Part of a small language model's weights: MLP 768 SwiGLU.
MLP neurons of a small language model. Each row is named by its layer, matrix (gate and up: input weights; down: output weights) and neuron, and shows model dimensions 256-351. Each number is 128 + 24 x the weight over its row's rms, rounded and kept within 0 to 255. A neuron's up and down rows have the sign that makes its largest values positive.
Before each neuron's rows, "raises" lists the tokens whose logits its output raises most directly, leaving later layers aside.

raises: "th", " months", " years", "-year", "iet"
L5.gate75 [119 122 121 174 126 127 129 123 102 111 136 112 126 117 113 148 138  96 138  80 108 127 126 124 200 102 118 173 127 150 135 145 145 105 109 157 144 142 128 108 105 126 122  88 139 167 137 106 115 155 117 148 166 162 134 115 144 156  95 142  89 149 160 116 109 161  75 170 123 167 122 163 124 132 192 142 157 158 103 111 119  61 146 103 131 129 100 147 144 151 120 136 148 104 131 118]
L5.up75 [136 114 100 120 146 123 132 141 110 127  80 117 128 102  83 136 146 110 108 128 119 156  94 112 180  93  81 140 128 145 146 133 107 183 114 147 104  90 110 141  97 122 153  80 164 143 119 135 152 140  86 117 162 145 170 121 141  94 103  90 104 139 150 132 122 137 139 122  98 151 123 136 122 144 152 104 146 144 146 129 112 108 168 151 122 138 103 140 103 132 122  99 152 122 116 105]
L5.down75 [144  62 122 132 109 116 117 146 142  76 138 104 105  94 103 130 165 121 130 123  86 145 157  97 172 118 117 169 122 102 112 132 103 122 151 116 133 146 111 100 108 116 109 135 100 102 158 137 155  93 135 102 110 159 180 132 111 165  74 136 130 157 142 137 127 157 168 134 104 118 136 131 153 114 140 116 134 119 110 124  58 113 142 100 157 113 121 129 119 123 176 130 134  78 109 128]

raises: "),", ").", ")", "]", ")\n\n"
L11.gate126 [124 117 138 152 157 122 182 133 128 146 122  88 125 141 141 132 146 119 123  71 167 148 108 113  98 114 131 120 148 149 172  93 156 147 157  80 130 105  80 114 161 163 112  81 137 136 130 103 132 156 120 114 139 102 133 123 118  87 143 108 108 134 178 147 159 126 144 127 166 180 131 117 172 143 153 110 138 133 150 182 136 165 140 114 106 102 165 139 139 172 106 145 113 126 127  99]
L11.up126 [ 97 160 136 100 118 119 165 130 133 142 140 144  87 137  88 137 143 152 120 133 167 121 106 125 107 159 101 123 162 152 107 116  91 125 111 124 114 108 136  80 132 112 122  89 139 116 145 118 159 178 125 117 112 130 137 136 182 161 153 121 139 154  87 119  93 118 107 139 143  89 107 136 105 149  75 150 127 104 117 121 119 164  88 133 135 112 130 153 127  91  87 120 116 153  93 163]
L11.down126 [152 144 183 149 134 103 118 117 115 119 137 159 123 144 132 132 126 141 177 134 104 120 135 150 116 147 149 129 179 138  96 173 112 171 105 139 110 143 152 160  73 143 123  85 175 118 105  99 156  85 118 160 138 129 114 117 173 150 145 135 126 124 131 118 118 130  99 114 109 150 134 113 129 134 126  96  99 118 137  97 115  91 130 145 114 140 102 123 109 108  72 155 111 165 173  81]

raises: "en", "est", "es", "son", "eth"
L7.gate666 [133 136 149 101 128 144 160 150 115 118 126 115  80 148  94 129 154 147 138 113 147 126 162 114 131 105 101 146  90 130 170 126  84 126 156 156 159 142 140 136 145 158 136 148 124  91 104 116  93 120  98 108 125 135 155 128 126 130 133 152 112  97 120 149 170 149  90 105 153 116 119 103 145 140 108 163  80 111 149 123 133 143  93 132 123 131 133 119  89 161 135 111 114  90 138  89]
L7.up666 [119 157 132 155 121 100 110 107 123 134 149 131 132  94  85 122 111 139  96 123 126 114 163 123 138 119 155 102 166 113 132 149 116 102 107  93 132 143 126 121  97  87 156 128 105 110 130 110 144 135 107 127 117 131 125 131 168 127 110 112 139  90 139 159 147 148  88  99 166 137 154 140 148 116 139 146 125 134 152 187 187 151 106 126 124 101 157 135 101 129 158  91 129 110  65 123]
L7.down666 [130 186 136 131 106 119 161 134  59 156 136 108 126 136 168 105 162 125 128 167 145 157 104 163 112 121 110 145 136 134 150 173 107  70 135 154 137 125 125  94 132 138 127 137 121 168 193 136 136 171 147 103  98 117 135 178 118 136 135 103 138 196 120 133  91 113 118 152 104 167 136 137 120 104 164 151 138 127 126 167 177 138 146 140 122 153 149 112 158 118 116 119 147 126  87  92]

raises: "'", "’", "',", "'\n", "er's"
L11.gate333 [178 119 121 174  94 127 121 139 143 139 137 137 107  79 100 124 157 110 142 139 158 101 141  70 141 142 126 123 123 118 121 129 130 139 123 125 144 108 149 118 136 145 151 108 145 120  97 151 100 154 153 159 115 159 121 163  82 113 114 119 109 117 147 120 103 121 122 121 140 156 123 130 128 103 137 109 105  97 115 147 125 150 141 134 128 179  92 111 132 133  95  95 153 151  99 135]
L11.up333 [126  94 139 141  78 145 123 138 124 115 116 143 104 123 139  95 144 113  75 151 173 169 172 153 130  78  93 138 104 139 112 140  71  95 110 188 114 128 126 123 152 135  77 145 130 143 123 109 123 106 147  85 120 134 120 177 120 133  97 125 100 185 111 103 129 125 118 145 141 128 101 136 143 170 113 133 133 123 127  79 157 123 129 158 119 153 149 131 101  72 106 119 120 116  84 182]
L11.down333 [123 163  94 128 113 100 122 174 129 140 101  87 110 176 132 122 120 153 128 137 155 111  95 145 141 135 157 134 109 132 116 131 162  66 138 115 116 152 131 135 123 125 113 145 168  89 139 118 129 144 138 132 173 169 138 121 125 148 138 111 123 139 141  97 153 132 173  89 124 128 142 142 139 118 133 162 134 157 166 100  90 109 109 130 128 107  85 124 126 113 137 150 152 122  92  77]

raises: ".", ".)", ".C", "er", "rown"
L11.gate331 [141  86 139 155 145 123 117 135 120 156 126 160 141 110 103 137 125 150 100  94 148 164  89 105 135 134 119 142 127 125 124 109  83 138 127 112 156 154  97  68 105 110 143  84 142 131 106  92 133  80 138 109 155 127 126 157 135  98 117 190 121 149 117 152 104 100 121 107 136  86 125 169 130 106 124 123 138 124  94 105 114 159 113 141 110 157 131 156  92 151 137 157 164 174 112 130]
L11.up331 [165 103 101 133 152  98 133  92 144 117 123 126 111 122 189  85  97  91 152 104 103 120 149 137 155 147 161 145 146 155 144  73 143 147 167 124 158 120 151 123 142 118 109 169 112  99 136 133 159 148 135  91 106  92 102 127 141 174 152 136 113 124 116 135 115 135  96  96 156 105 113 183  94 131 130 122 128 135  89 128 118 128 128 114  82 154 120 104 177 111 138 132 119 139 133 134]
L11.down331 [138 113 134  99 118 136 112 110 120 119 142  96 135 115 123  93 111 140 118 145 123 150  81 118 150 107 132 150 127 104 126 104 116 127 110 133 100 121 124 136 135 128 145 151 156 123 124 134 120 140  94 105 123  94 165 128 179 104 101 110 117 115 125 130 122 126 141 129 118 126 103 141 102 152 120 141 123 138 120  86 127 127 109 127 119 145  67 132 145 120 137 150 134 134 127 116]

raises: " day", " year", " season", " week", " Year"
L6.gate258 [156  85  77 174  98 144 124 134 126 132 101 150 148  89 142 123  64 157  96 140 112 143 131 106 117 137 127 146 138 149 171 123 113  95 118 128 138 118 120 126 103 107 158 114 139 119 151 119 138 113 132 111 141 109 158 126 159 134  97 108 106 150 128 127  49 101 149 153 105 135 135 131  86  86 150 191 111 123 125 117 132 101 127 120 102 172 136 126 147 137 137 123 120 124 117  84]
L6.up258 [131  91 133 113 119 149 122 164  89 141 155 141 105 154 176 127 115 124 117 109 126 114 106 142 109 132  86 156  95 118 141  55 122  87 120 129 107 156 136  94 163  96 129 120 133 134 138  92 146 138 154  98 116 102 116  96 108 112 117 112 104 137 115 168 141 122 167  61 132 111  86 146  75  96 112 124 115 102  98 127  72 110 119 140 141 156 122 158 125 134 103 102 140 121 137  98]
L6.down258 [149 109 111 145  53 117 122 113 125 118 140 121 142  78 130 135 154  93 111 118 147 138 110 122 161 168 103 151 130 127 152  99 142 145 149 185 158 117 129  67 145 125 137 141 103  89 116 112  98 126 137 119  87 123 132 142 124 140 125 101 128 145  84 105 130 110 108 132 109  89 128 141  96  99 182 148 146 171 122 119 143 102  76 127 163 113 158 118 136 117 118 101  99  88 106 120]

raises: "s", "sel", "sen", "ship", "ming"
L11.gate96 [147 112 118 134 131 109 150 151 139 106 120  67 158 141 141 117 124  70 101 149  96 139 143 110 115  99 112 119 123 118 157 138 137 158  74 146  63 149 141 164 150 148 105 130 133 129  95 114 125 109 111 134 109 101  91 160  99 124 154 120 112 143  96 152 143 108 191 102 161 132 141 130 118  95 148 116 119  94  91 119 144 127 123  92 149 107 147 127 112  98 156 111 138 100 123 123]
L11.up96 [177 106 152 131 128 144 111 109 134 129  95 121 144 159  83 101 170 116 120 116 117 100 132 167 135 136 120 163 140 138 118 133 150 122 163 129 173 103 117 112 147 146 138 154 159 152 155 122 148 150 143 137 121 145 101 116 136 102 174 126 138  60 165 143 109 132 199 114 141 134 157 107 170 115 132 123  97 124 125 148 154 120 119 118  92 127  85 171 121 108 147 110 119 134 118 127]
L11.down96 [115 164 128 189  94 141 130 150 105 129 140 161 118  95 127 129 117 171 133 149 112 125 117 125 160 105  97 139 153 135 105 101 158  85 192 123 155 111 164 152 112 101 126 127 113 149 149  98 178 167  98 105 108 139  97 133 121 125 122 100 128 122 129  70 114  75 135 155 168 173 157  99 178 133 116 135  76 153  83 114 113 129 100 127 134  96 138 160  97 135  91 149 119 156 111 147]

raises: " June", " August", " July", " May", " February"
L8.gate679 [134 154 156 106 159 130 100  88 144  77  86  95  95 142 119 174  83 172 123 128 105 112 130 120 119 139 124 115 127  85  97 147 147 167 111 126 117 149 138 104 138 120  73 156 107 148 143 129 123 170 177 159 138 102 128 140 131 137 119 145  76 143  94 138 104 119  99 125 130 103 154 114 129 146 133 108 115 121 151 134 150 125  98  76 152 148 118 174 106 122 113 105 129 111 144 145]
L8.up679 [118 138 145 102 133 160 163  90  96 165  97 113 129 174 137 137 145 141 137 173 153 144 103 173 112 120  98 107 146 144  70 140 130 122  94 131 119 149 139  91 143 125 136 119 113 117 176 150 136 118 109 156 174 148 128 126 152 144 135 126 131 116  80 166 139 130 120 149  98 132 128 137 116 137 153  95 124 113 134 140 146 138  87 131 117 158 114 134  98 137 120 145 114 120 139 132]
L8.down679 [166 148 122 120 160 156 153 104 104 118  90 130 113 139 121 134 120 170 132 135 126 148 127  86  85 113 136 128 111 133 108 131 110 176 137 201 104 117 103 143 141 134 112 163  94 159 127 130 130 127  79 121 144 134 116 139 123 137 182 115  80 107 138 133  97 156 164 103 130 123 107 157 109 141 144 111 113 150  71 148  88  67  78 111 140 118 115 163 117  84 153 126 127 108  88 148]

raises: "’", "'", "',", "ki", "men"
L7.gate488 [175 103 149 132 132 103 137 102  80 144 105 128 128 107 148 141 156 126 129 152 190  98 152 129 134 127 133  95 146 112  93 114  91 154  85  97 118 115 125 149 149 139 138 145  80 129 112 133 135 154 114 124 100 122 131 131 169 119 120 147 120 153 131 122 119  90 135 168 138 139 141 142 131 142 133 160 137 164 136 120 128 134 148 136 101 147 177 141 141 131 119  98 159 104 133 123]
L7.up488 [123 146 127 106 100 146  97 140 128 121 149 145 116 113 138 120  59 113 122 127 157  99 133 128 141 109 153 122 124 138 149 129 150  65 128  82 154 155 107 145 150  67 165  96 140 100 143 131 150 163 158  95 186 164 139 128 125 118 131 133 154 123  63 162 110 117 102 123 129 107  87 180 109 114 131 131 111 168 131 156  87 133 120 143 136 143 118 127 110 121 139 107 154 167  54 176]
L7.down488 [110 139 121  81 139 152 124 108 126  90 125 107 152 142 127 143 115 160 135 137 132 146 121 122 175 112 102 137 150 127 131 137 160 159 122 109 101 148 145 168 124 109 164 133 143 155 113 110 131 154 100 134  83 130 147 146 160 129 121 112 135 135 134 156 146 143 139 128 126 131 122 126 178 127  96 181 151 125 142 147 139  98 173  94 143  73 135 119 119 142 125 142 103  91 118 121]

raises: "imate", "imately", "erson", "ensity", "ers"
L5.gate655 [140 160 131 149 149 132 114 167  58 105 132 140 130 109 151 128 106 148 134 104 118 148 127 138 120 135 117 163 150 190 163 159 119 133 129 127 109 130 122 136 134 141 135 150 165 141 146 110 123 158  79 186 142 162 115 119  93 104 136 139  84 148 104 119 105 136  76 170 150 158 105 123 129 128  81 151 135 114 118  95 128 132 147 110 113 146 157 107 108 142 133 103 114 117 103 166]
L5.up655 [ 77 100 163 118 120 130 120 173 129 137 114 144 133 121 153  74 119 139 174 154 113 137 120 122 130 139 126 153 122 116 120 160  99 130 111 143 181 143 184  94 155 109 137 155 108 105 115 130 137 144 128 167 179  77 143 136 129 130 148 154 132 175 114 121 121 178  91 181 118 113 156 125 114 156 140 126 102 126 152 123 114 136 132 139 132 149 131 123 128 101 118 110 106 147 131 171]
L5.down655 [103 149 120 127  94 113  93 115 105 133 128  87 156 110 147 112  77 134 125 134 148 116 165 129  94 137 121  97 106 137 159 145 177 114 117 142 136 105 141 114 113 128 144 149 123 145 115 123 134 129 151 176 166 116 137 132 137 143 126 106 121 137 102 155 112 105 107 203 160 181 132 143 160 124 150 178 116  89  97 128 106 112 143 113 151 136 140 118 121 129 132 116 100 116 129 163]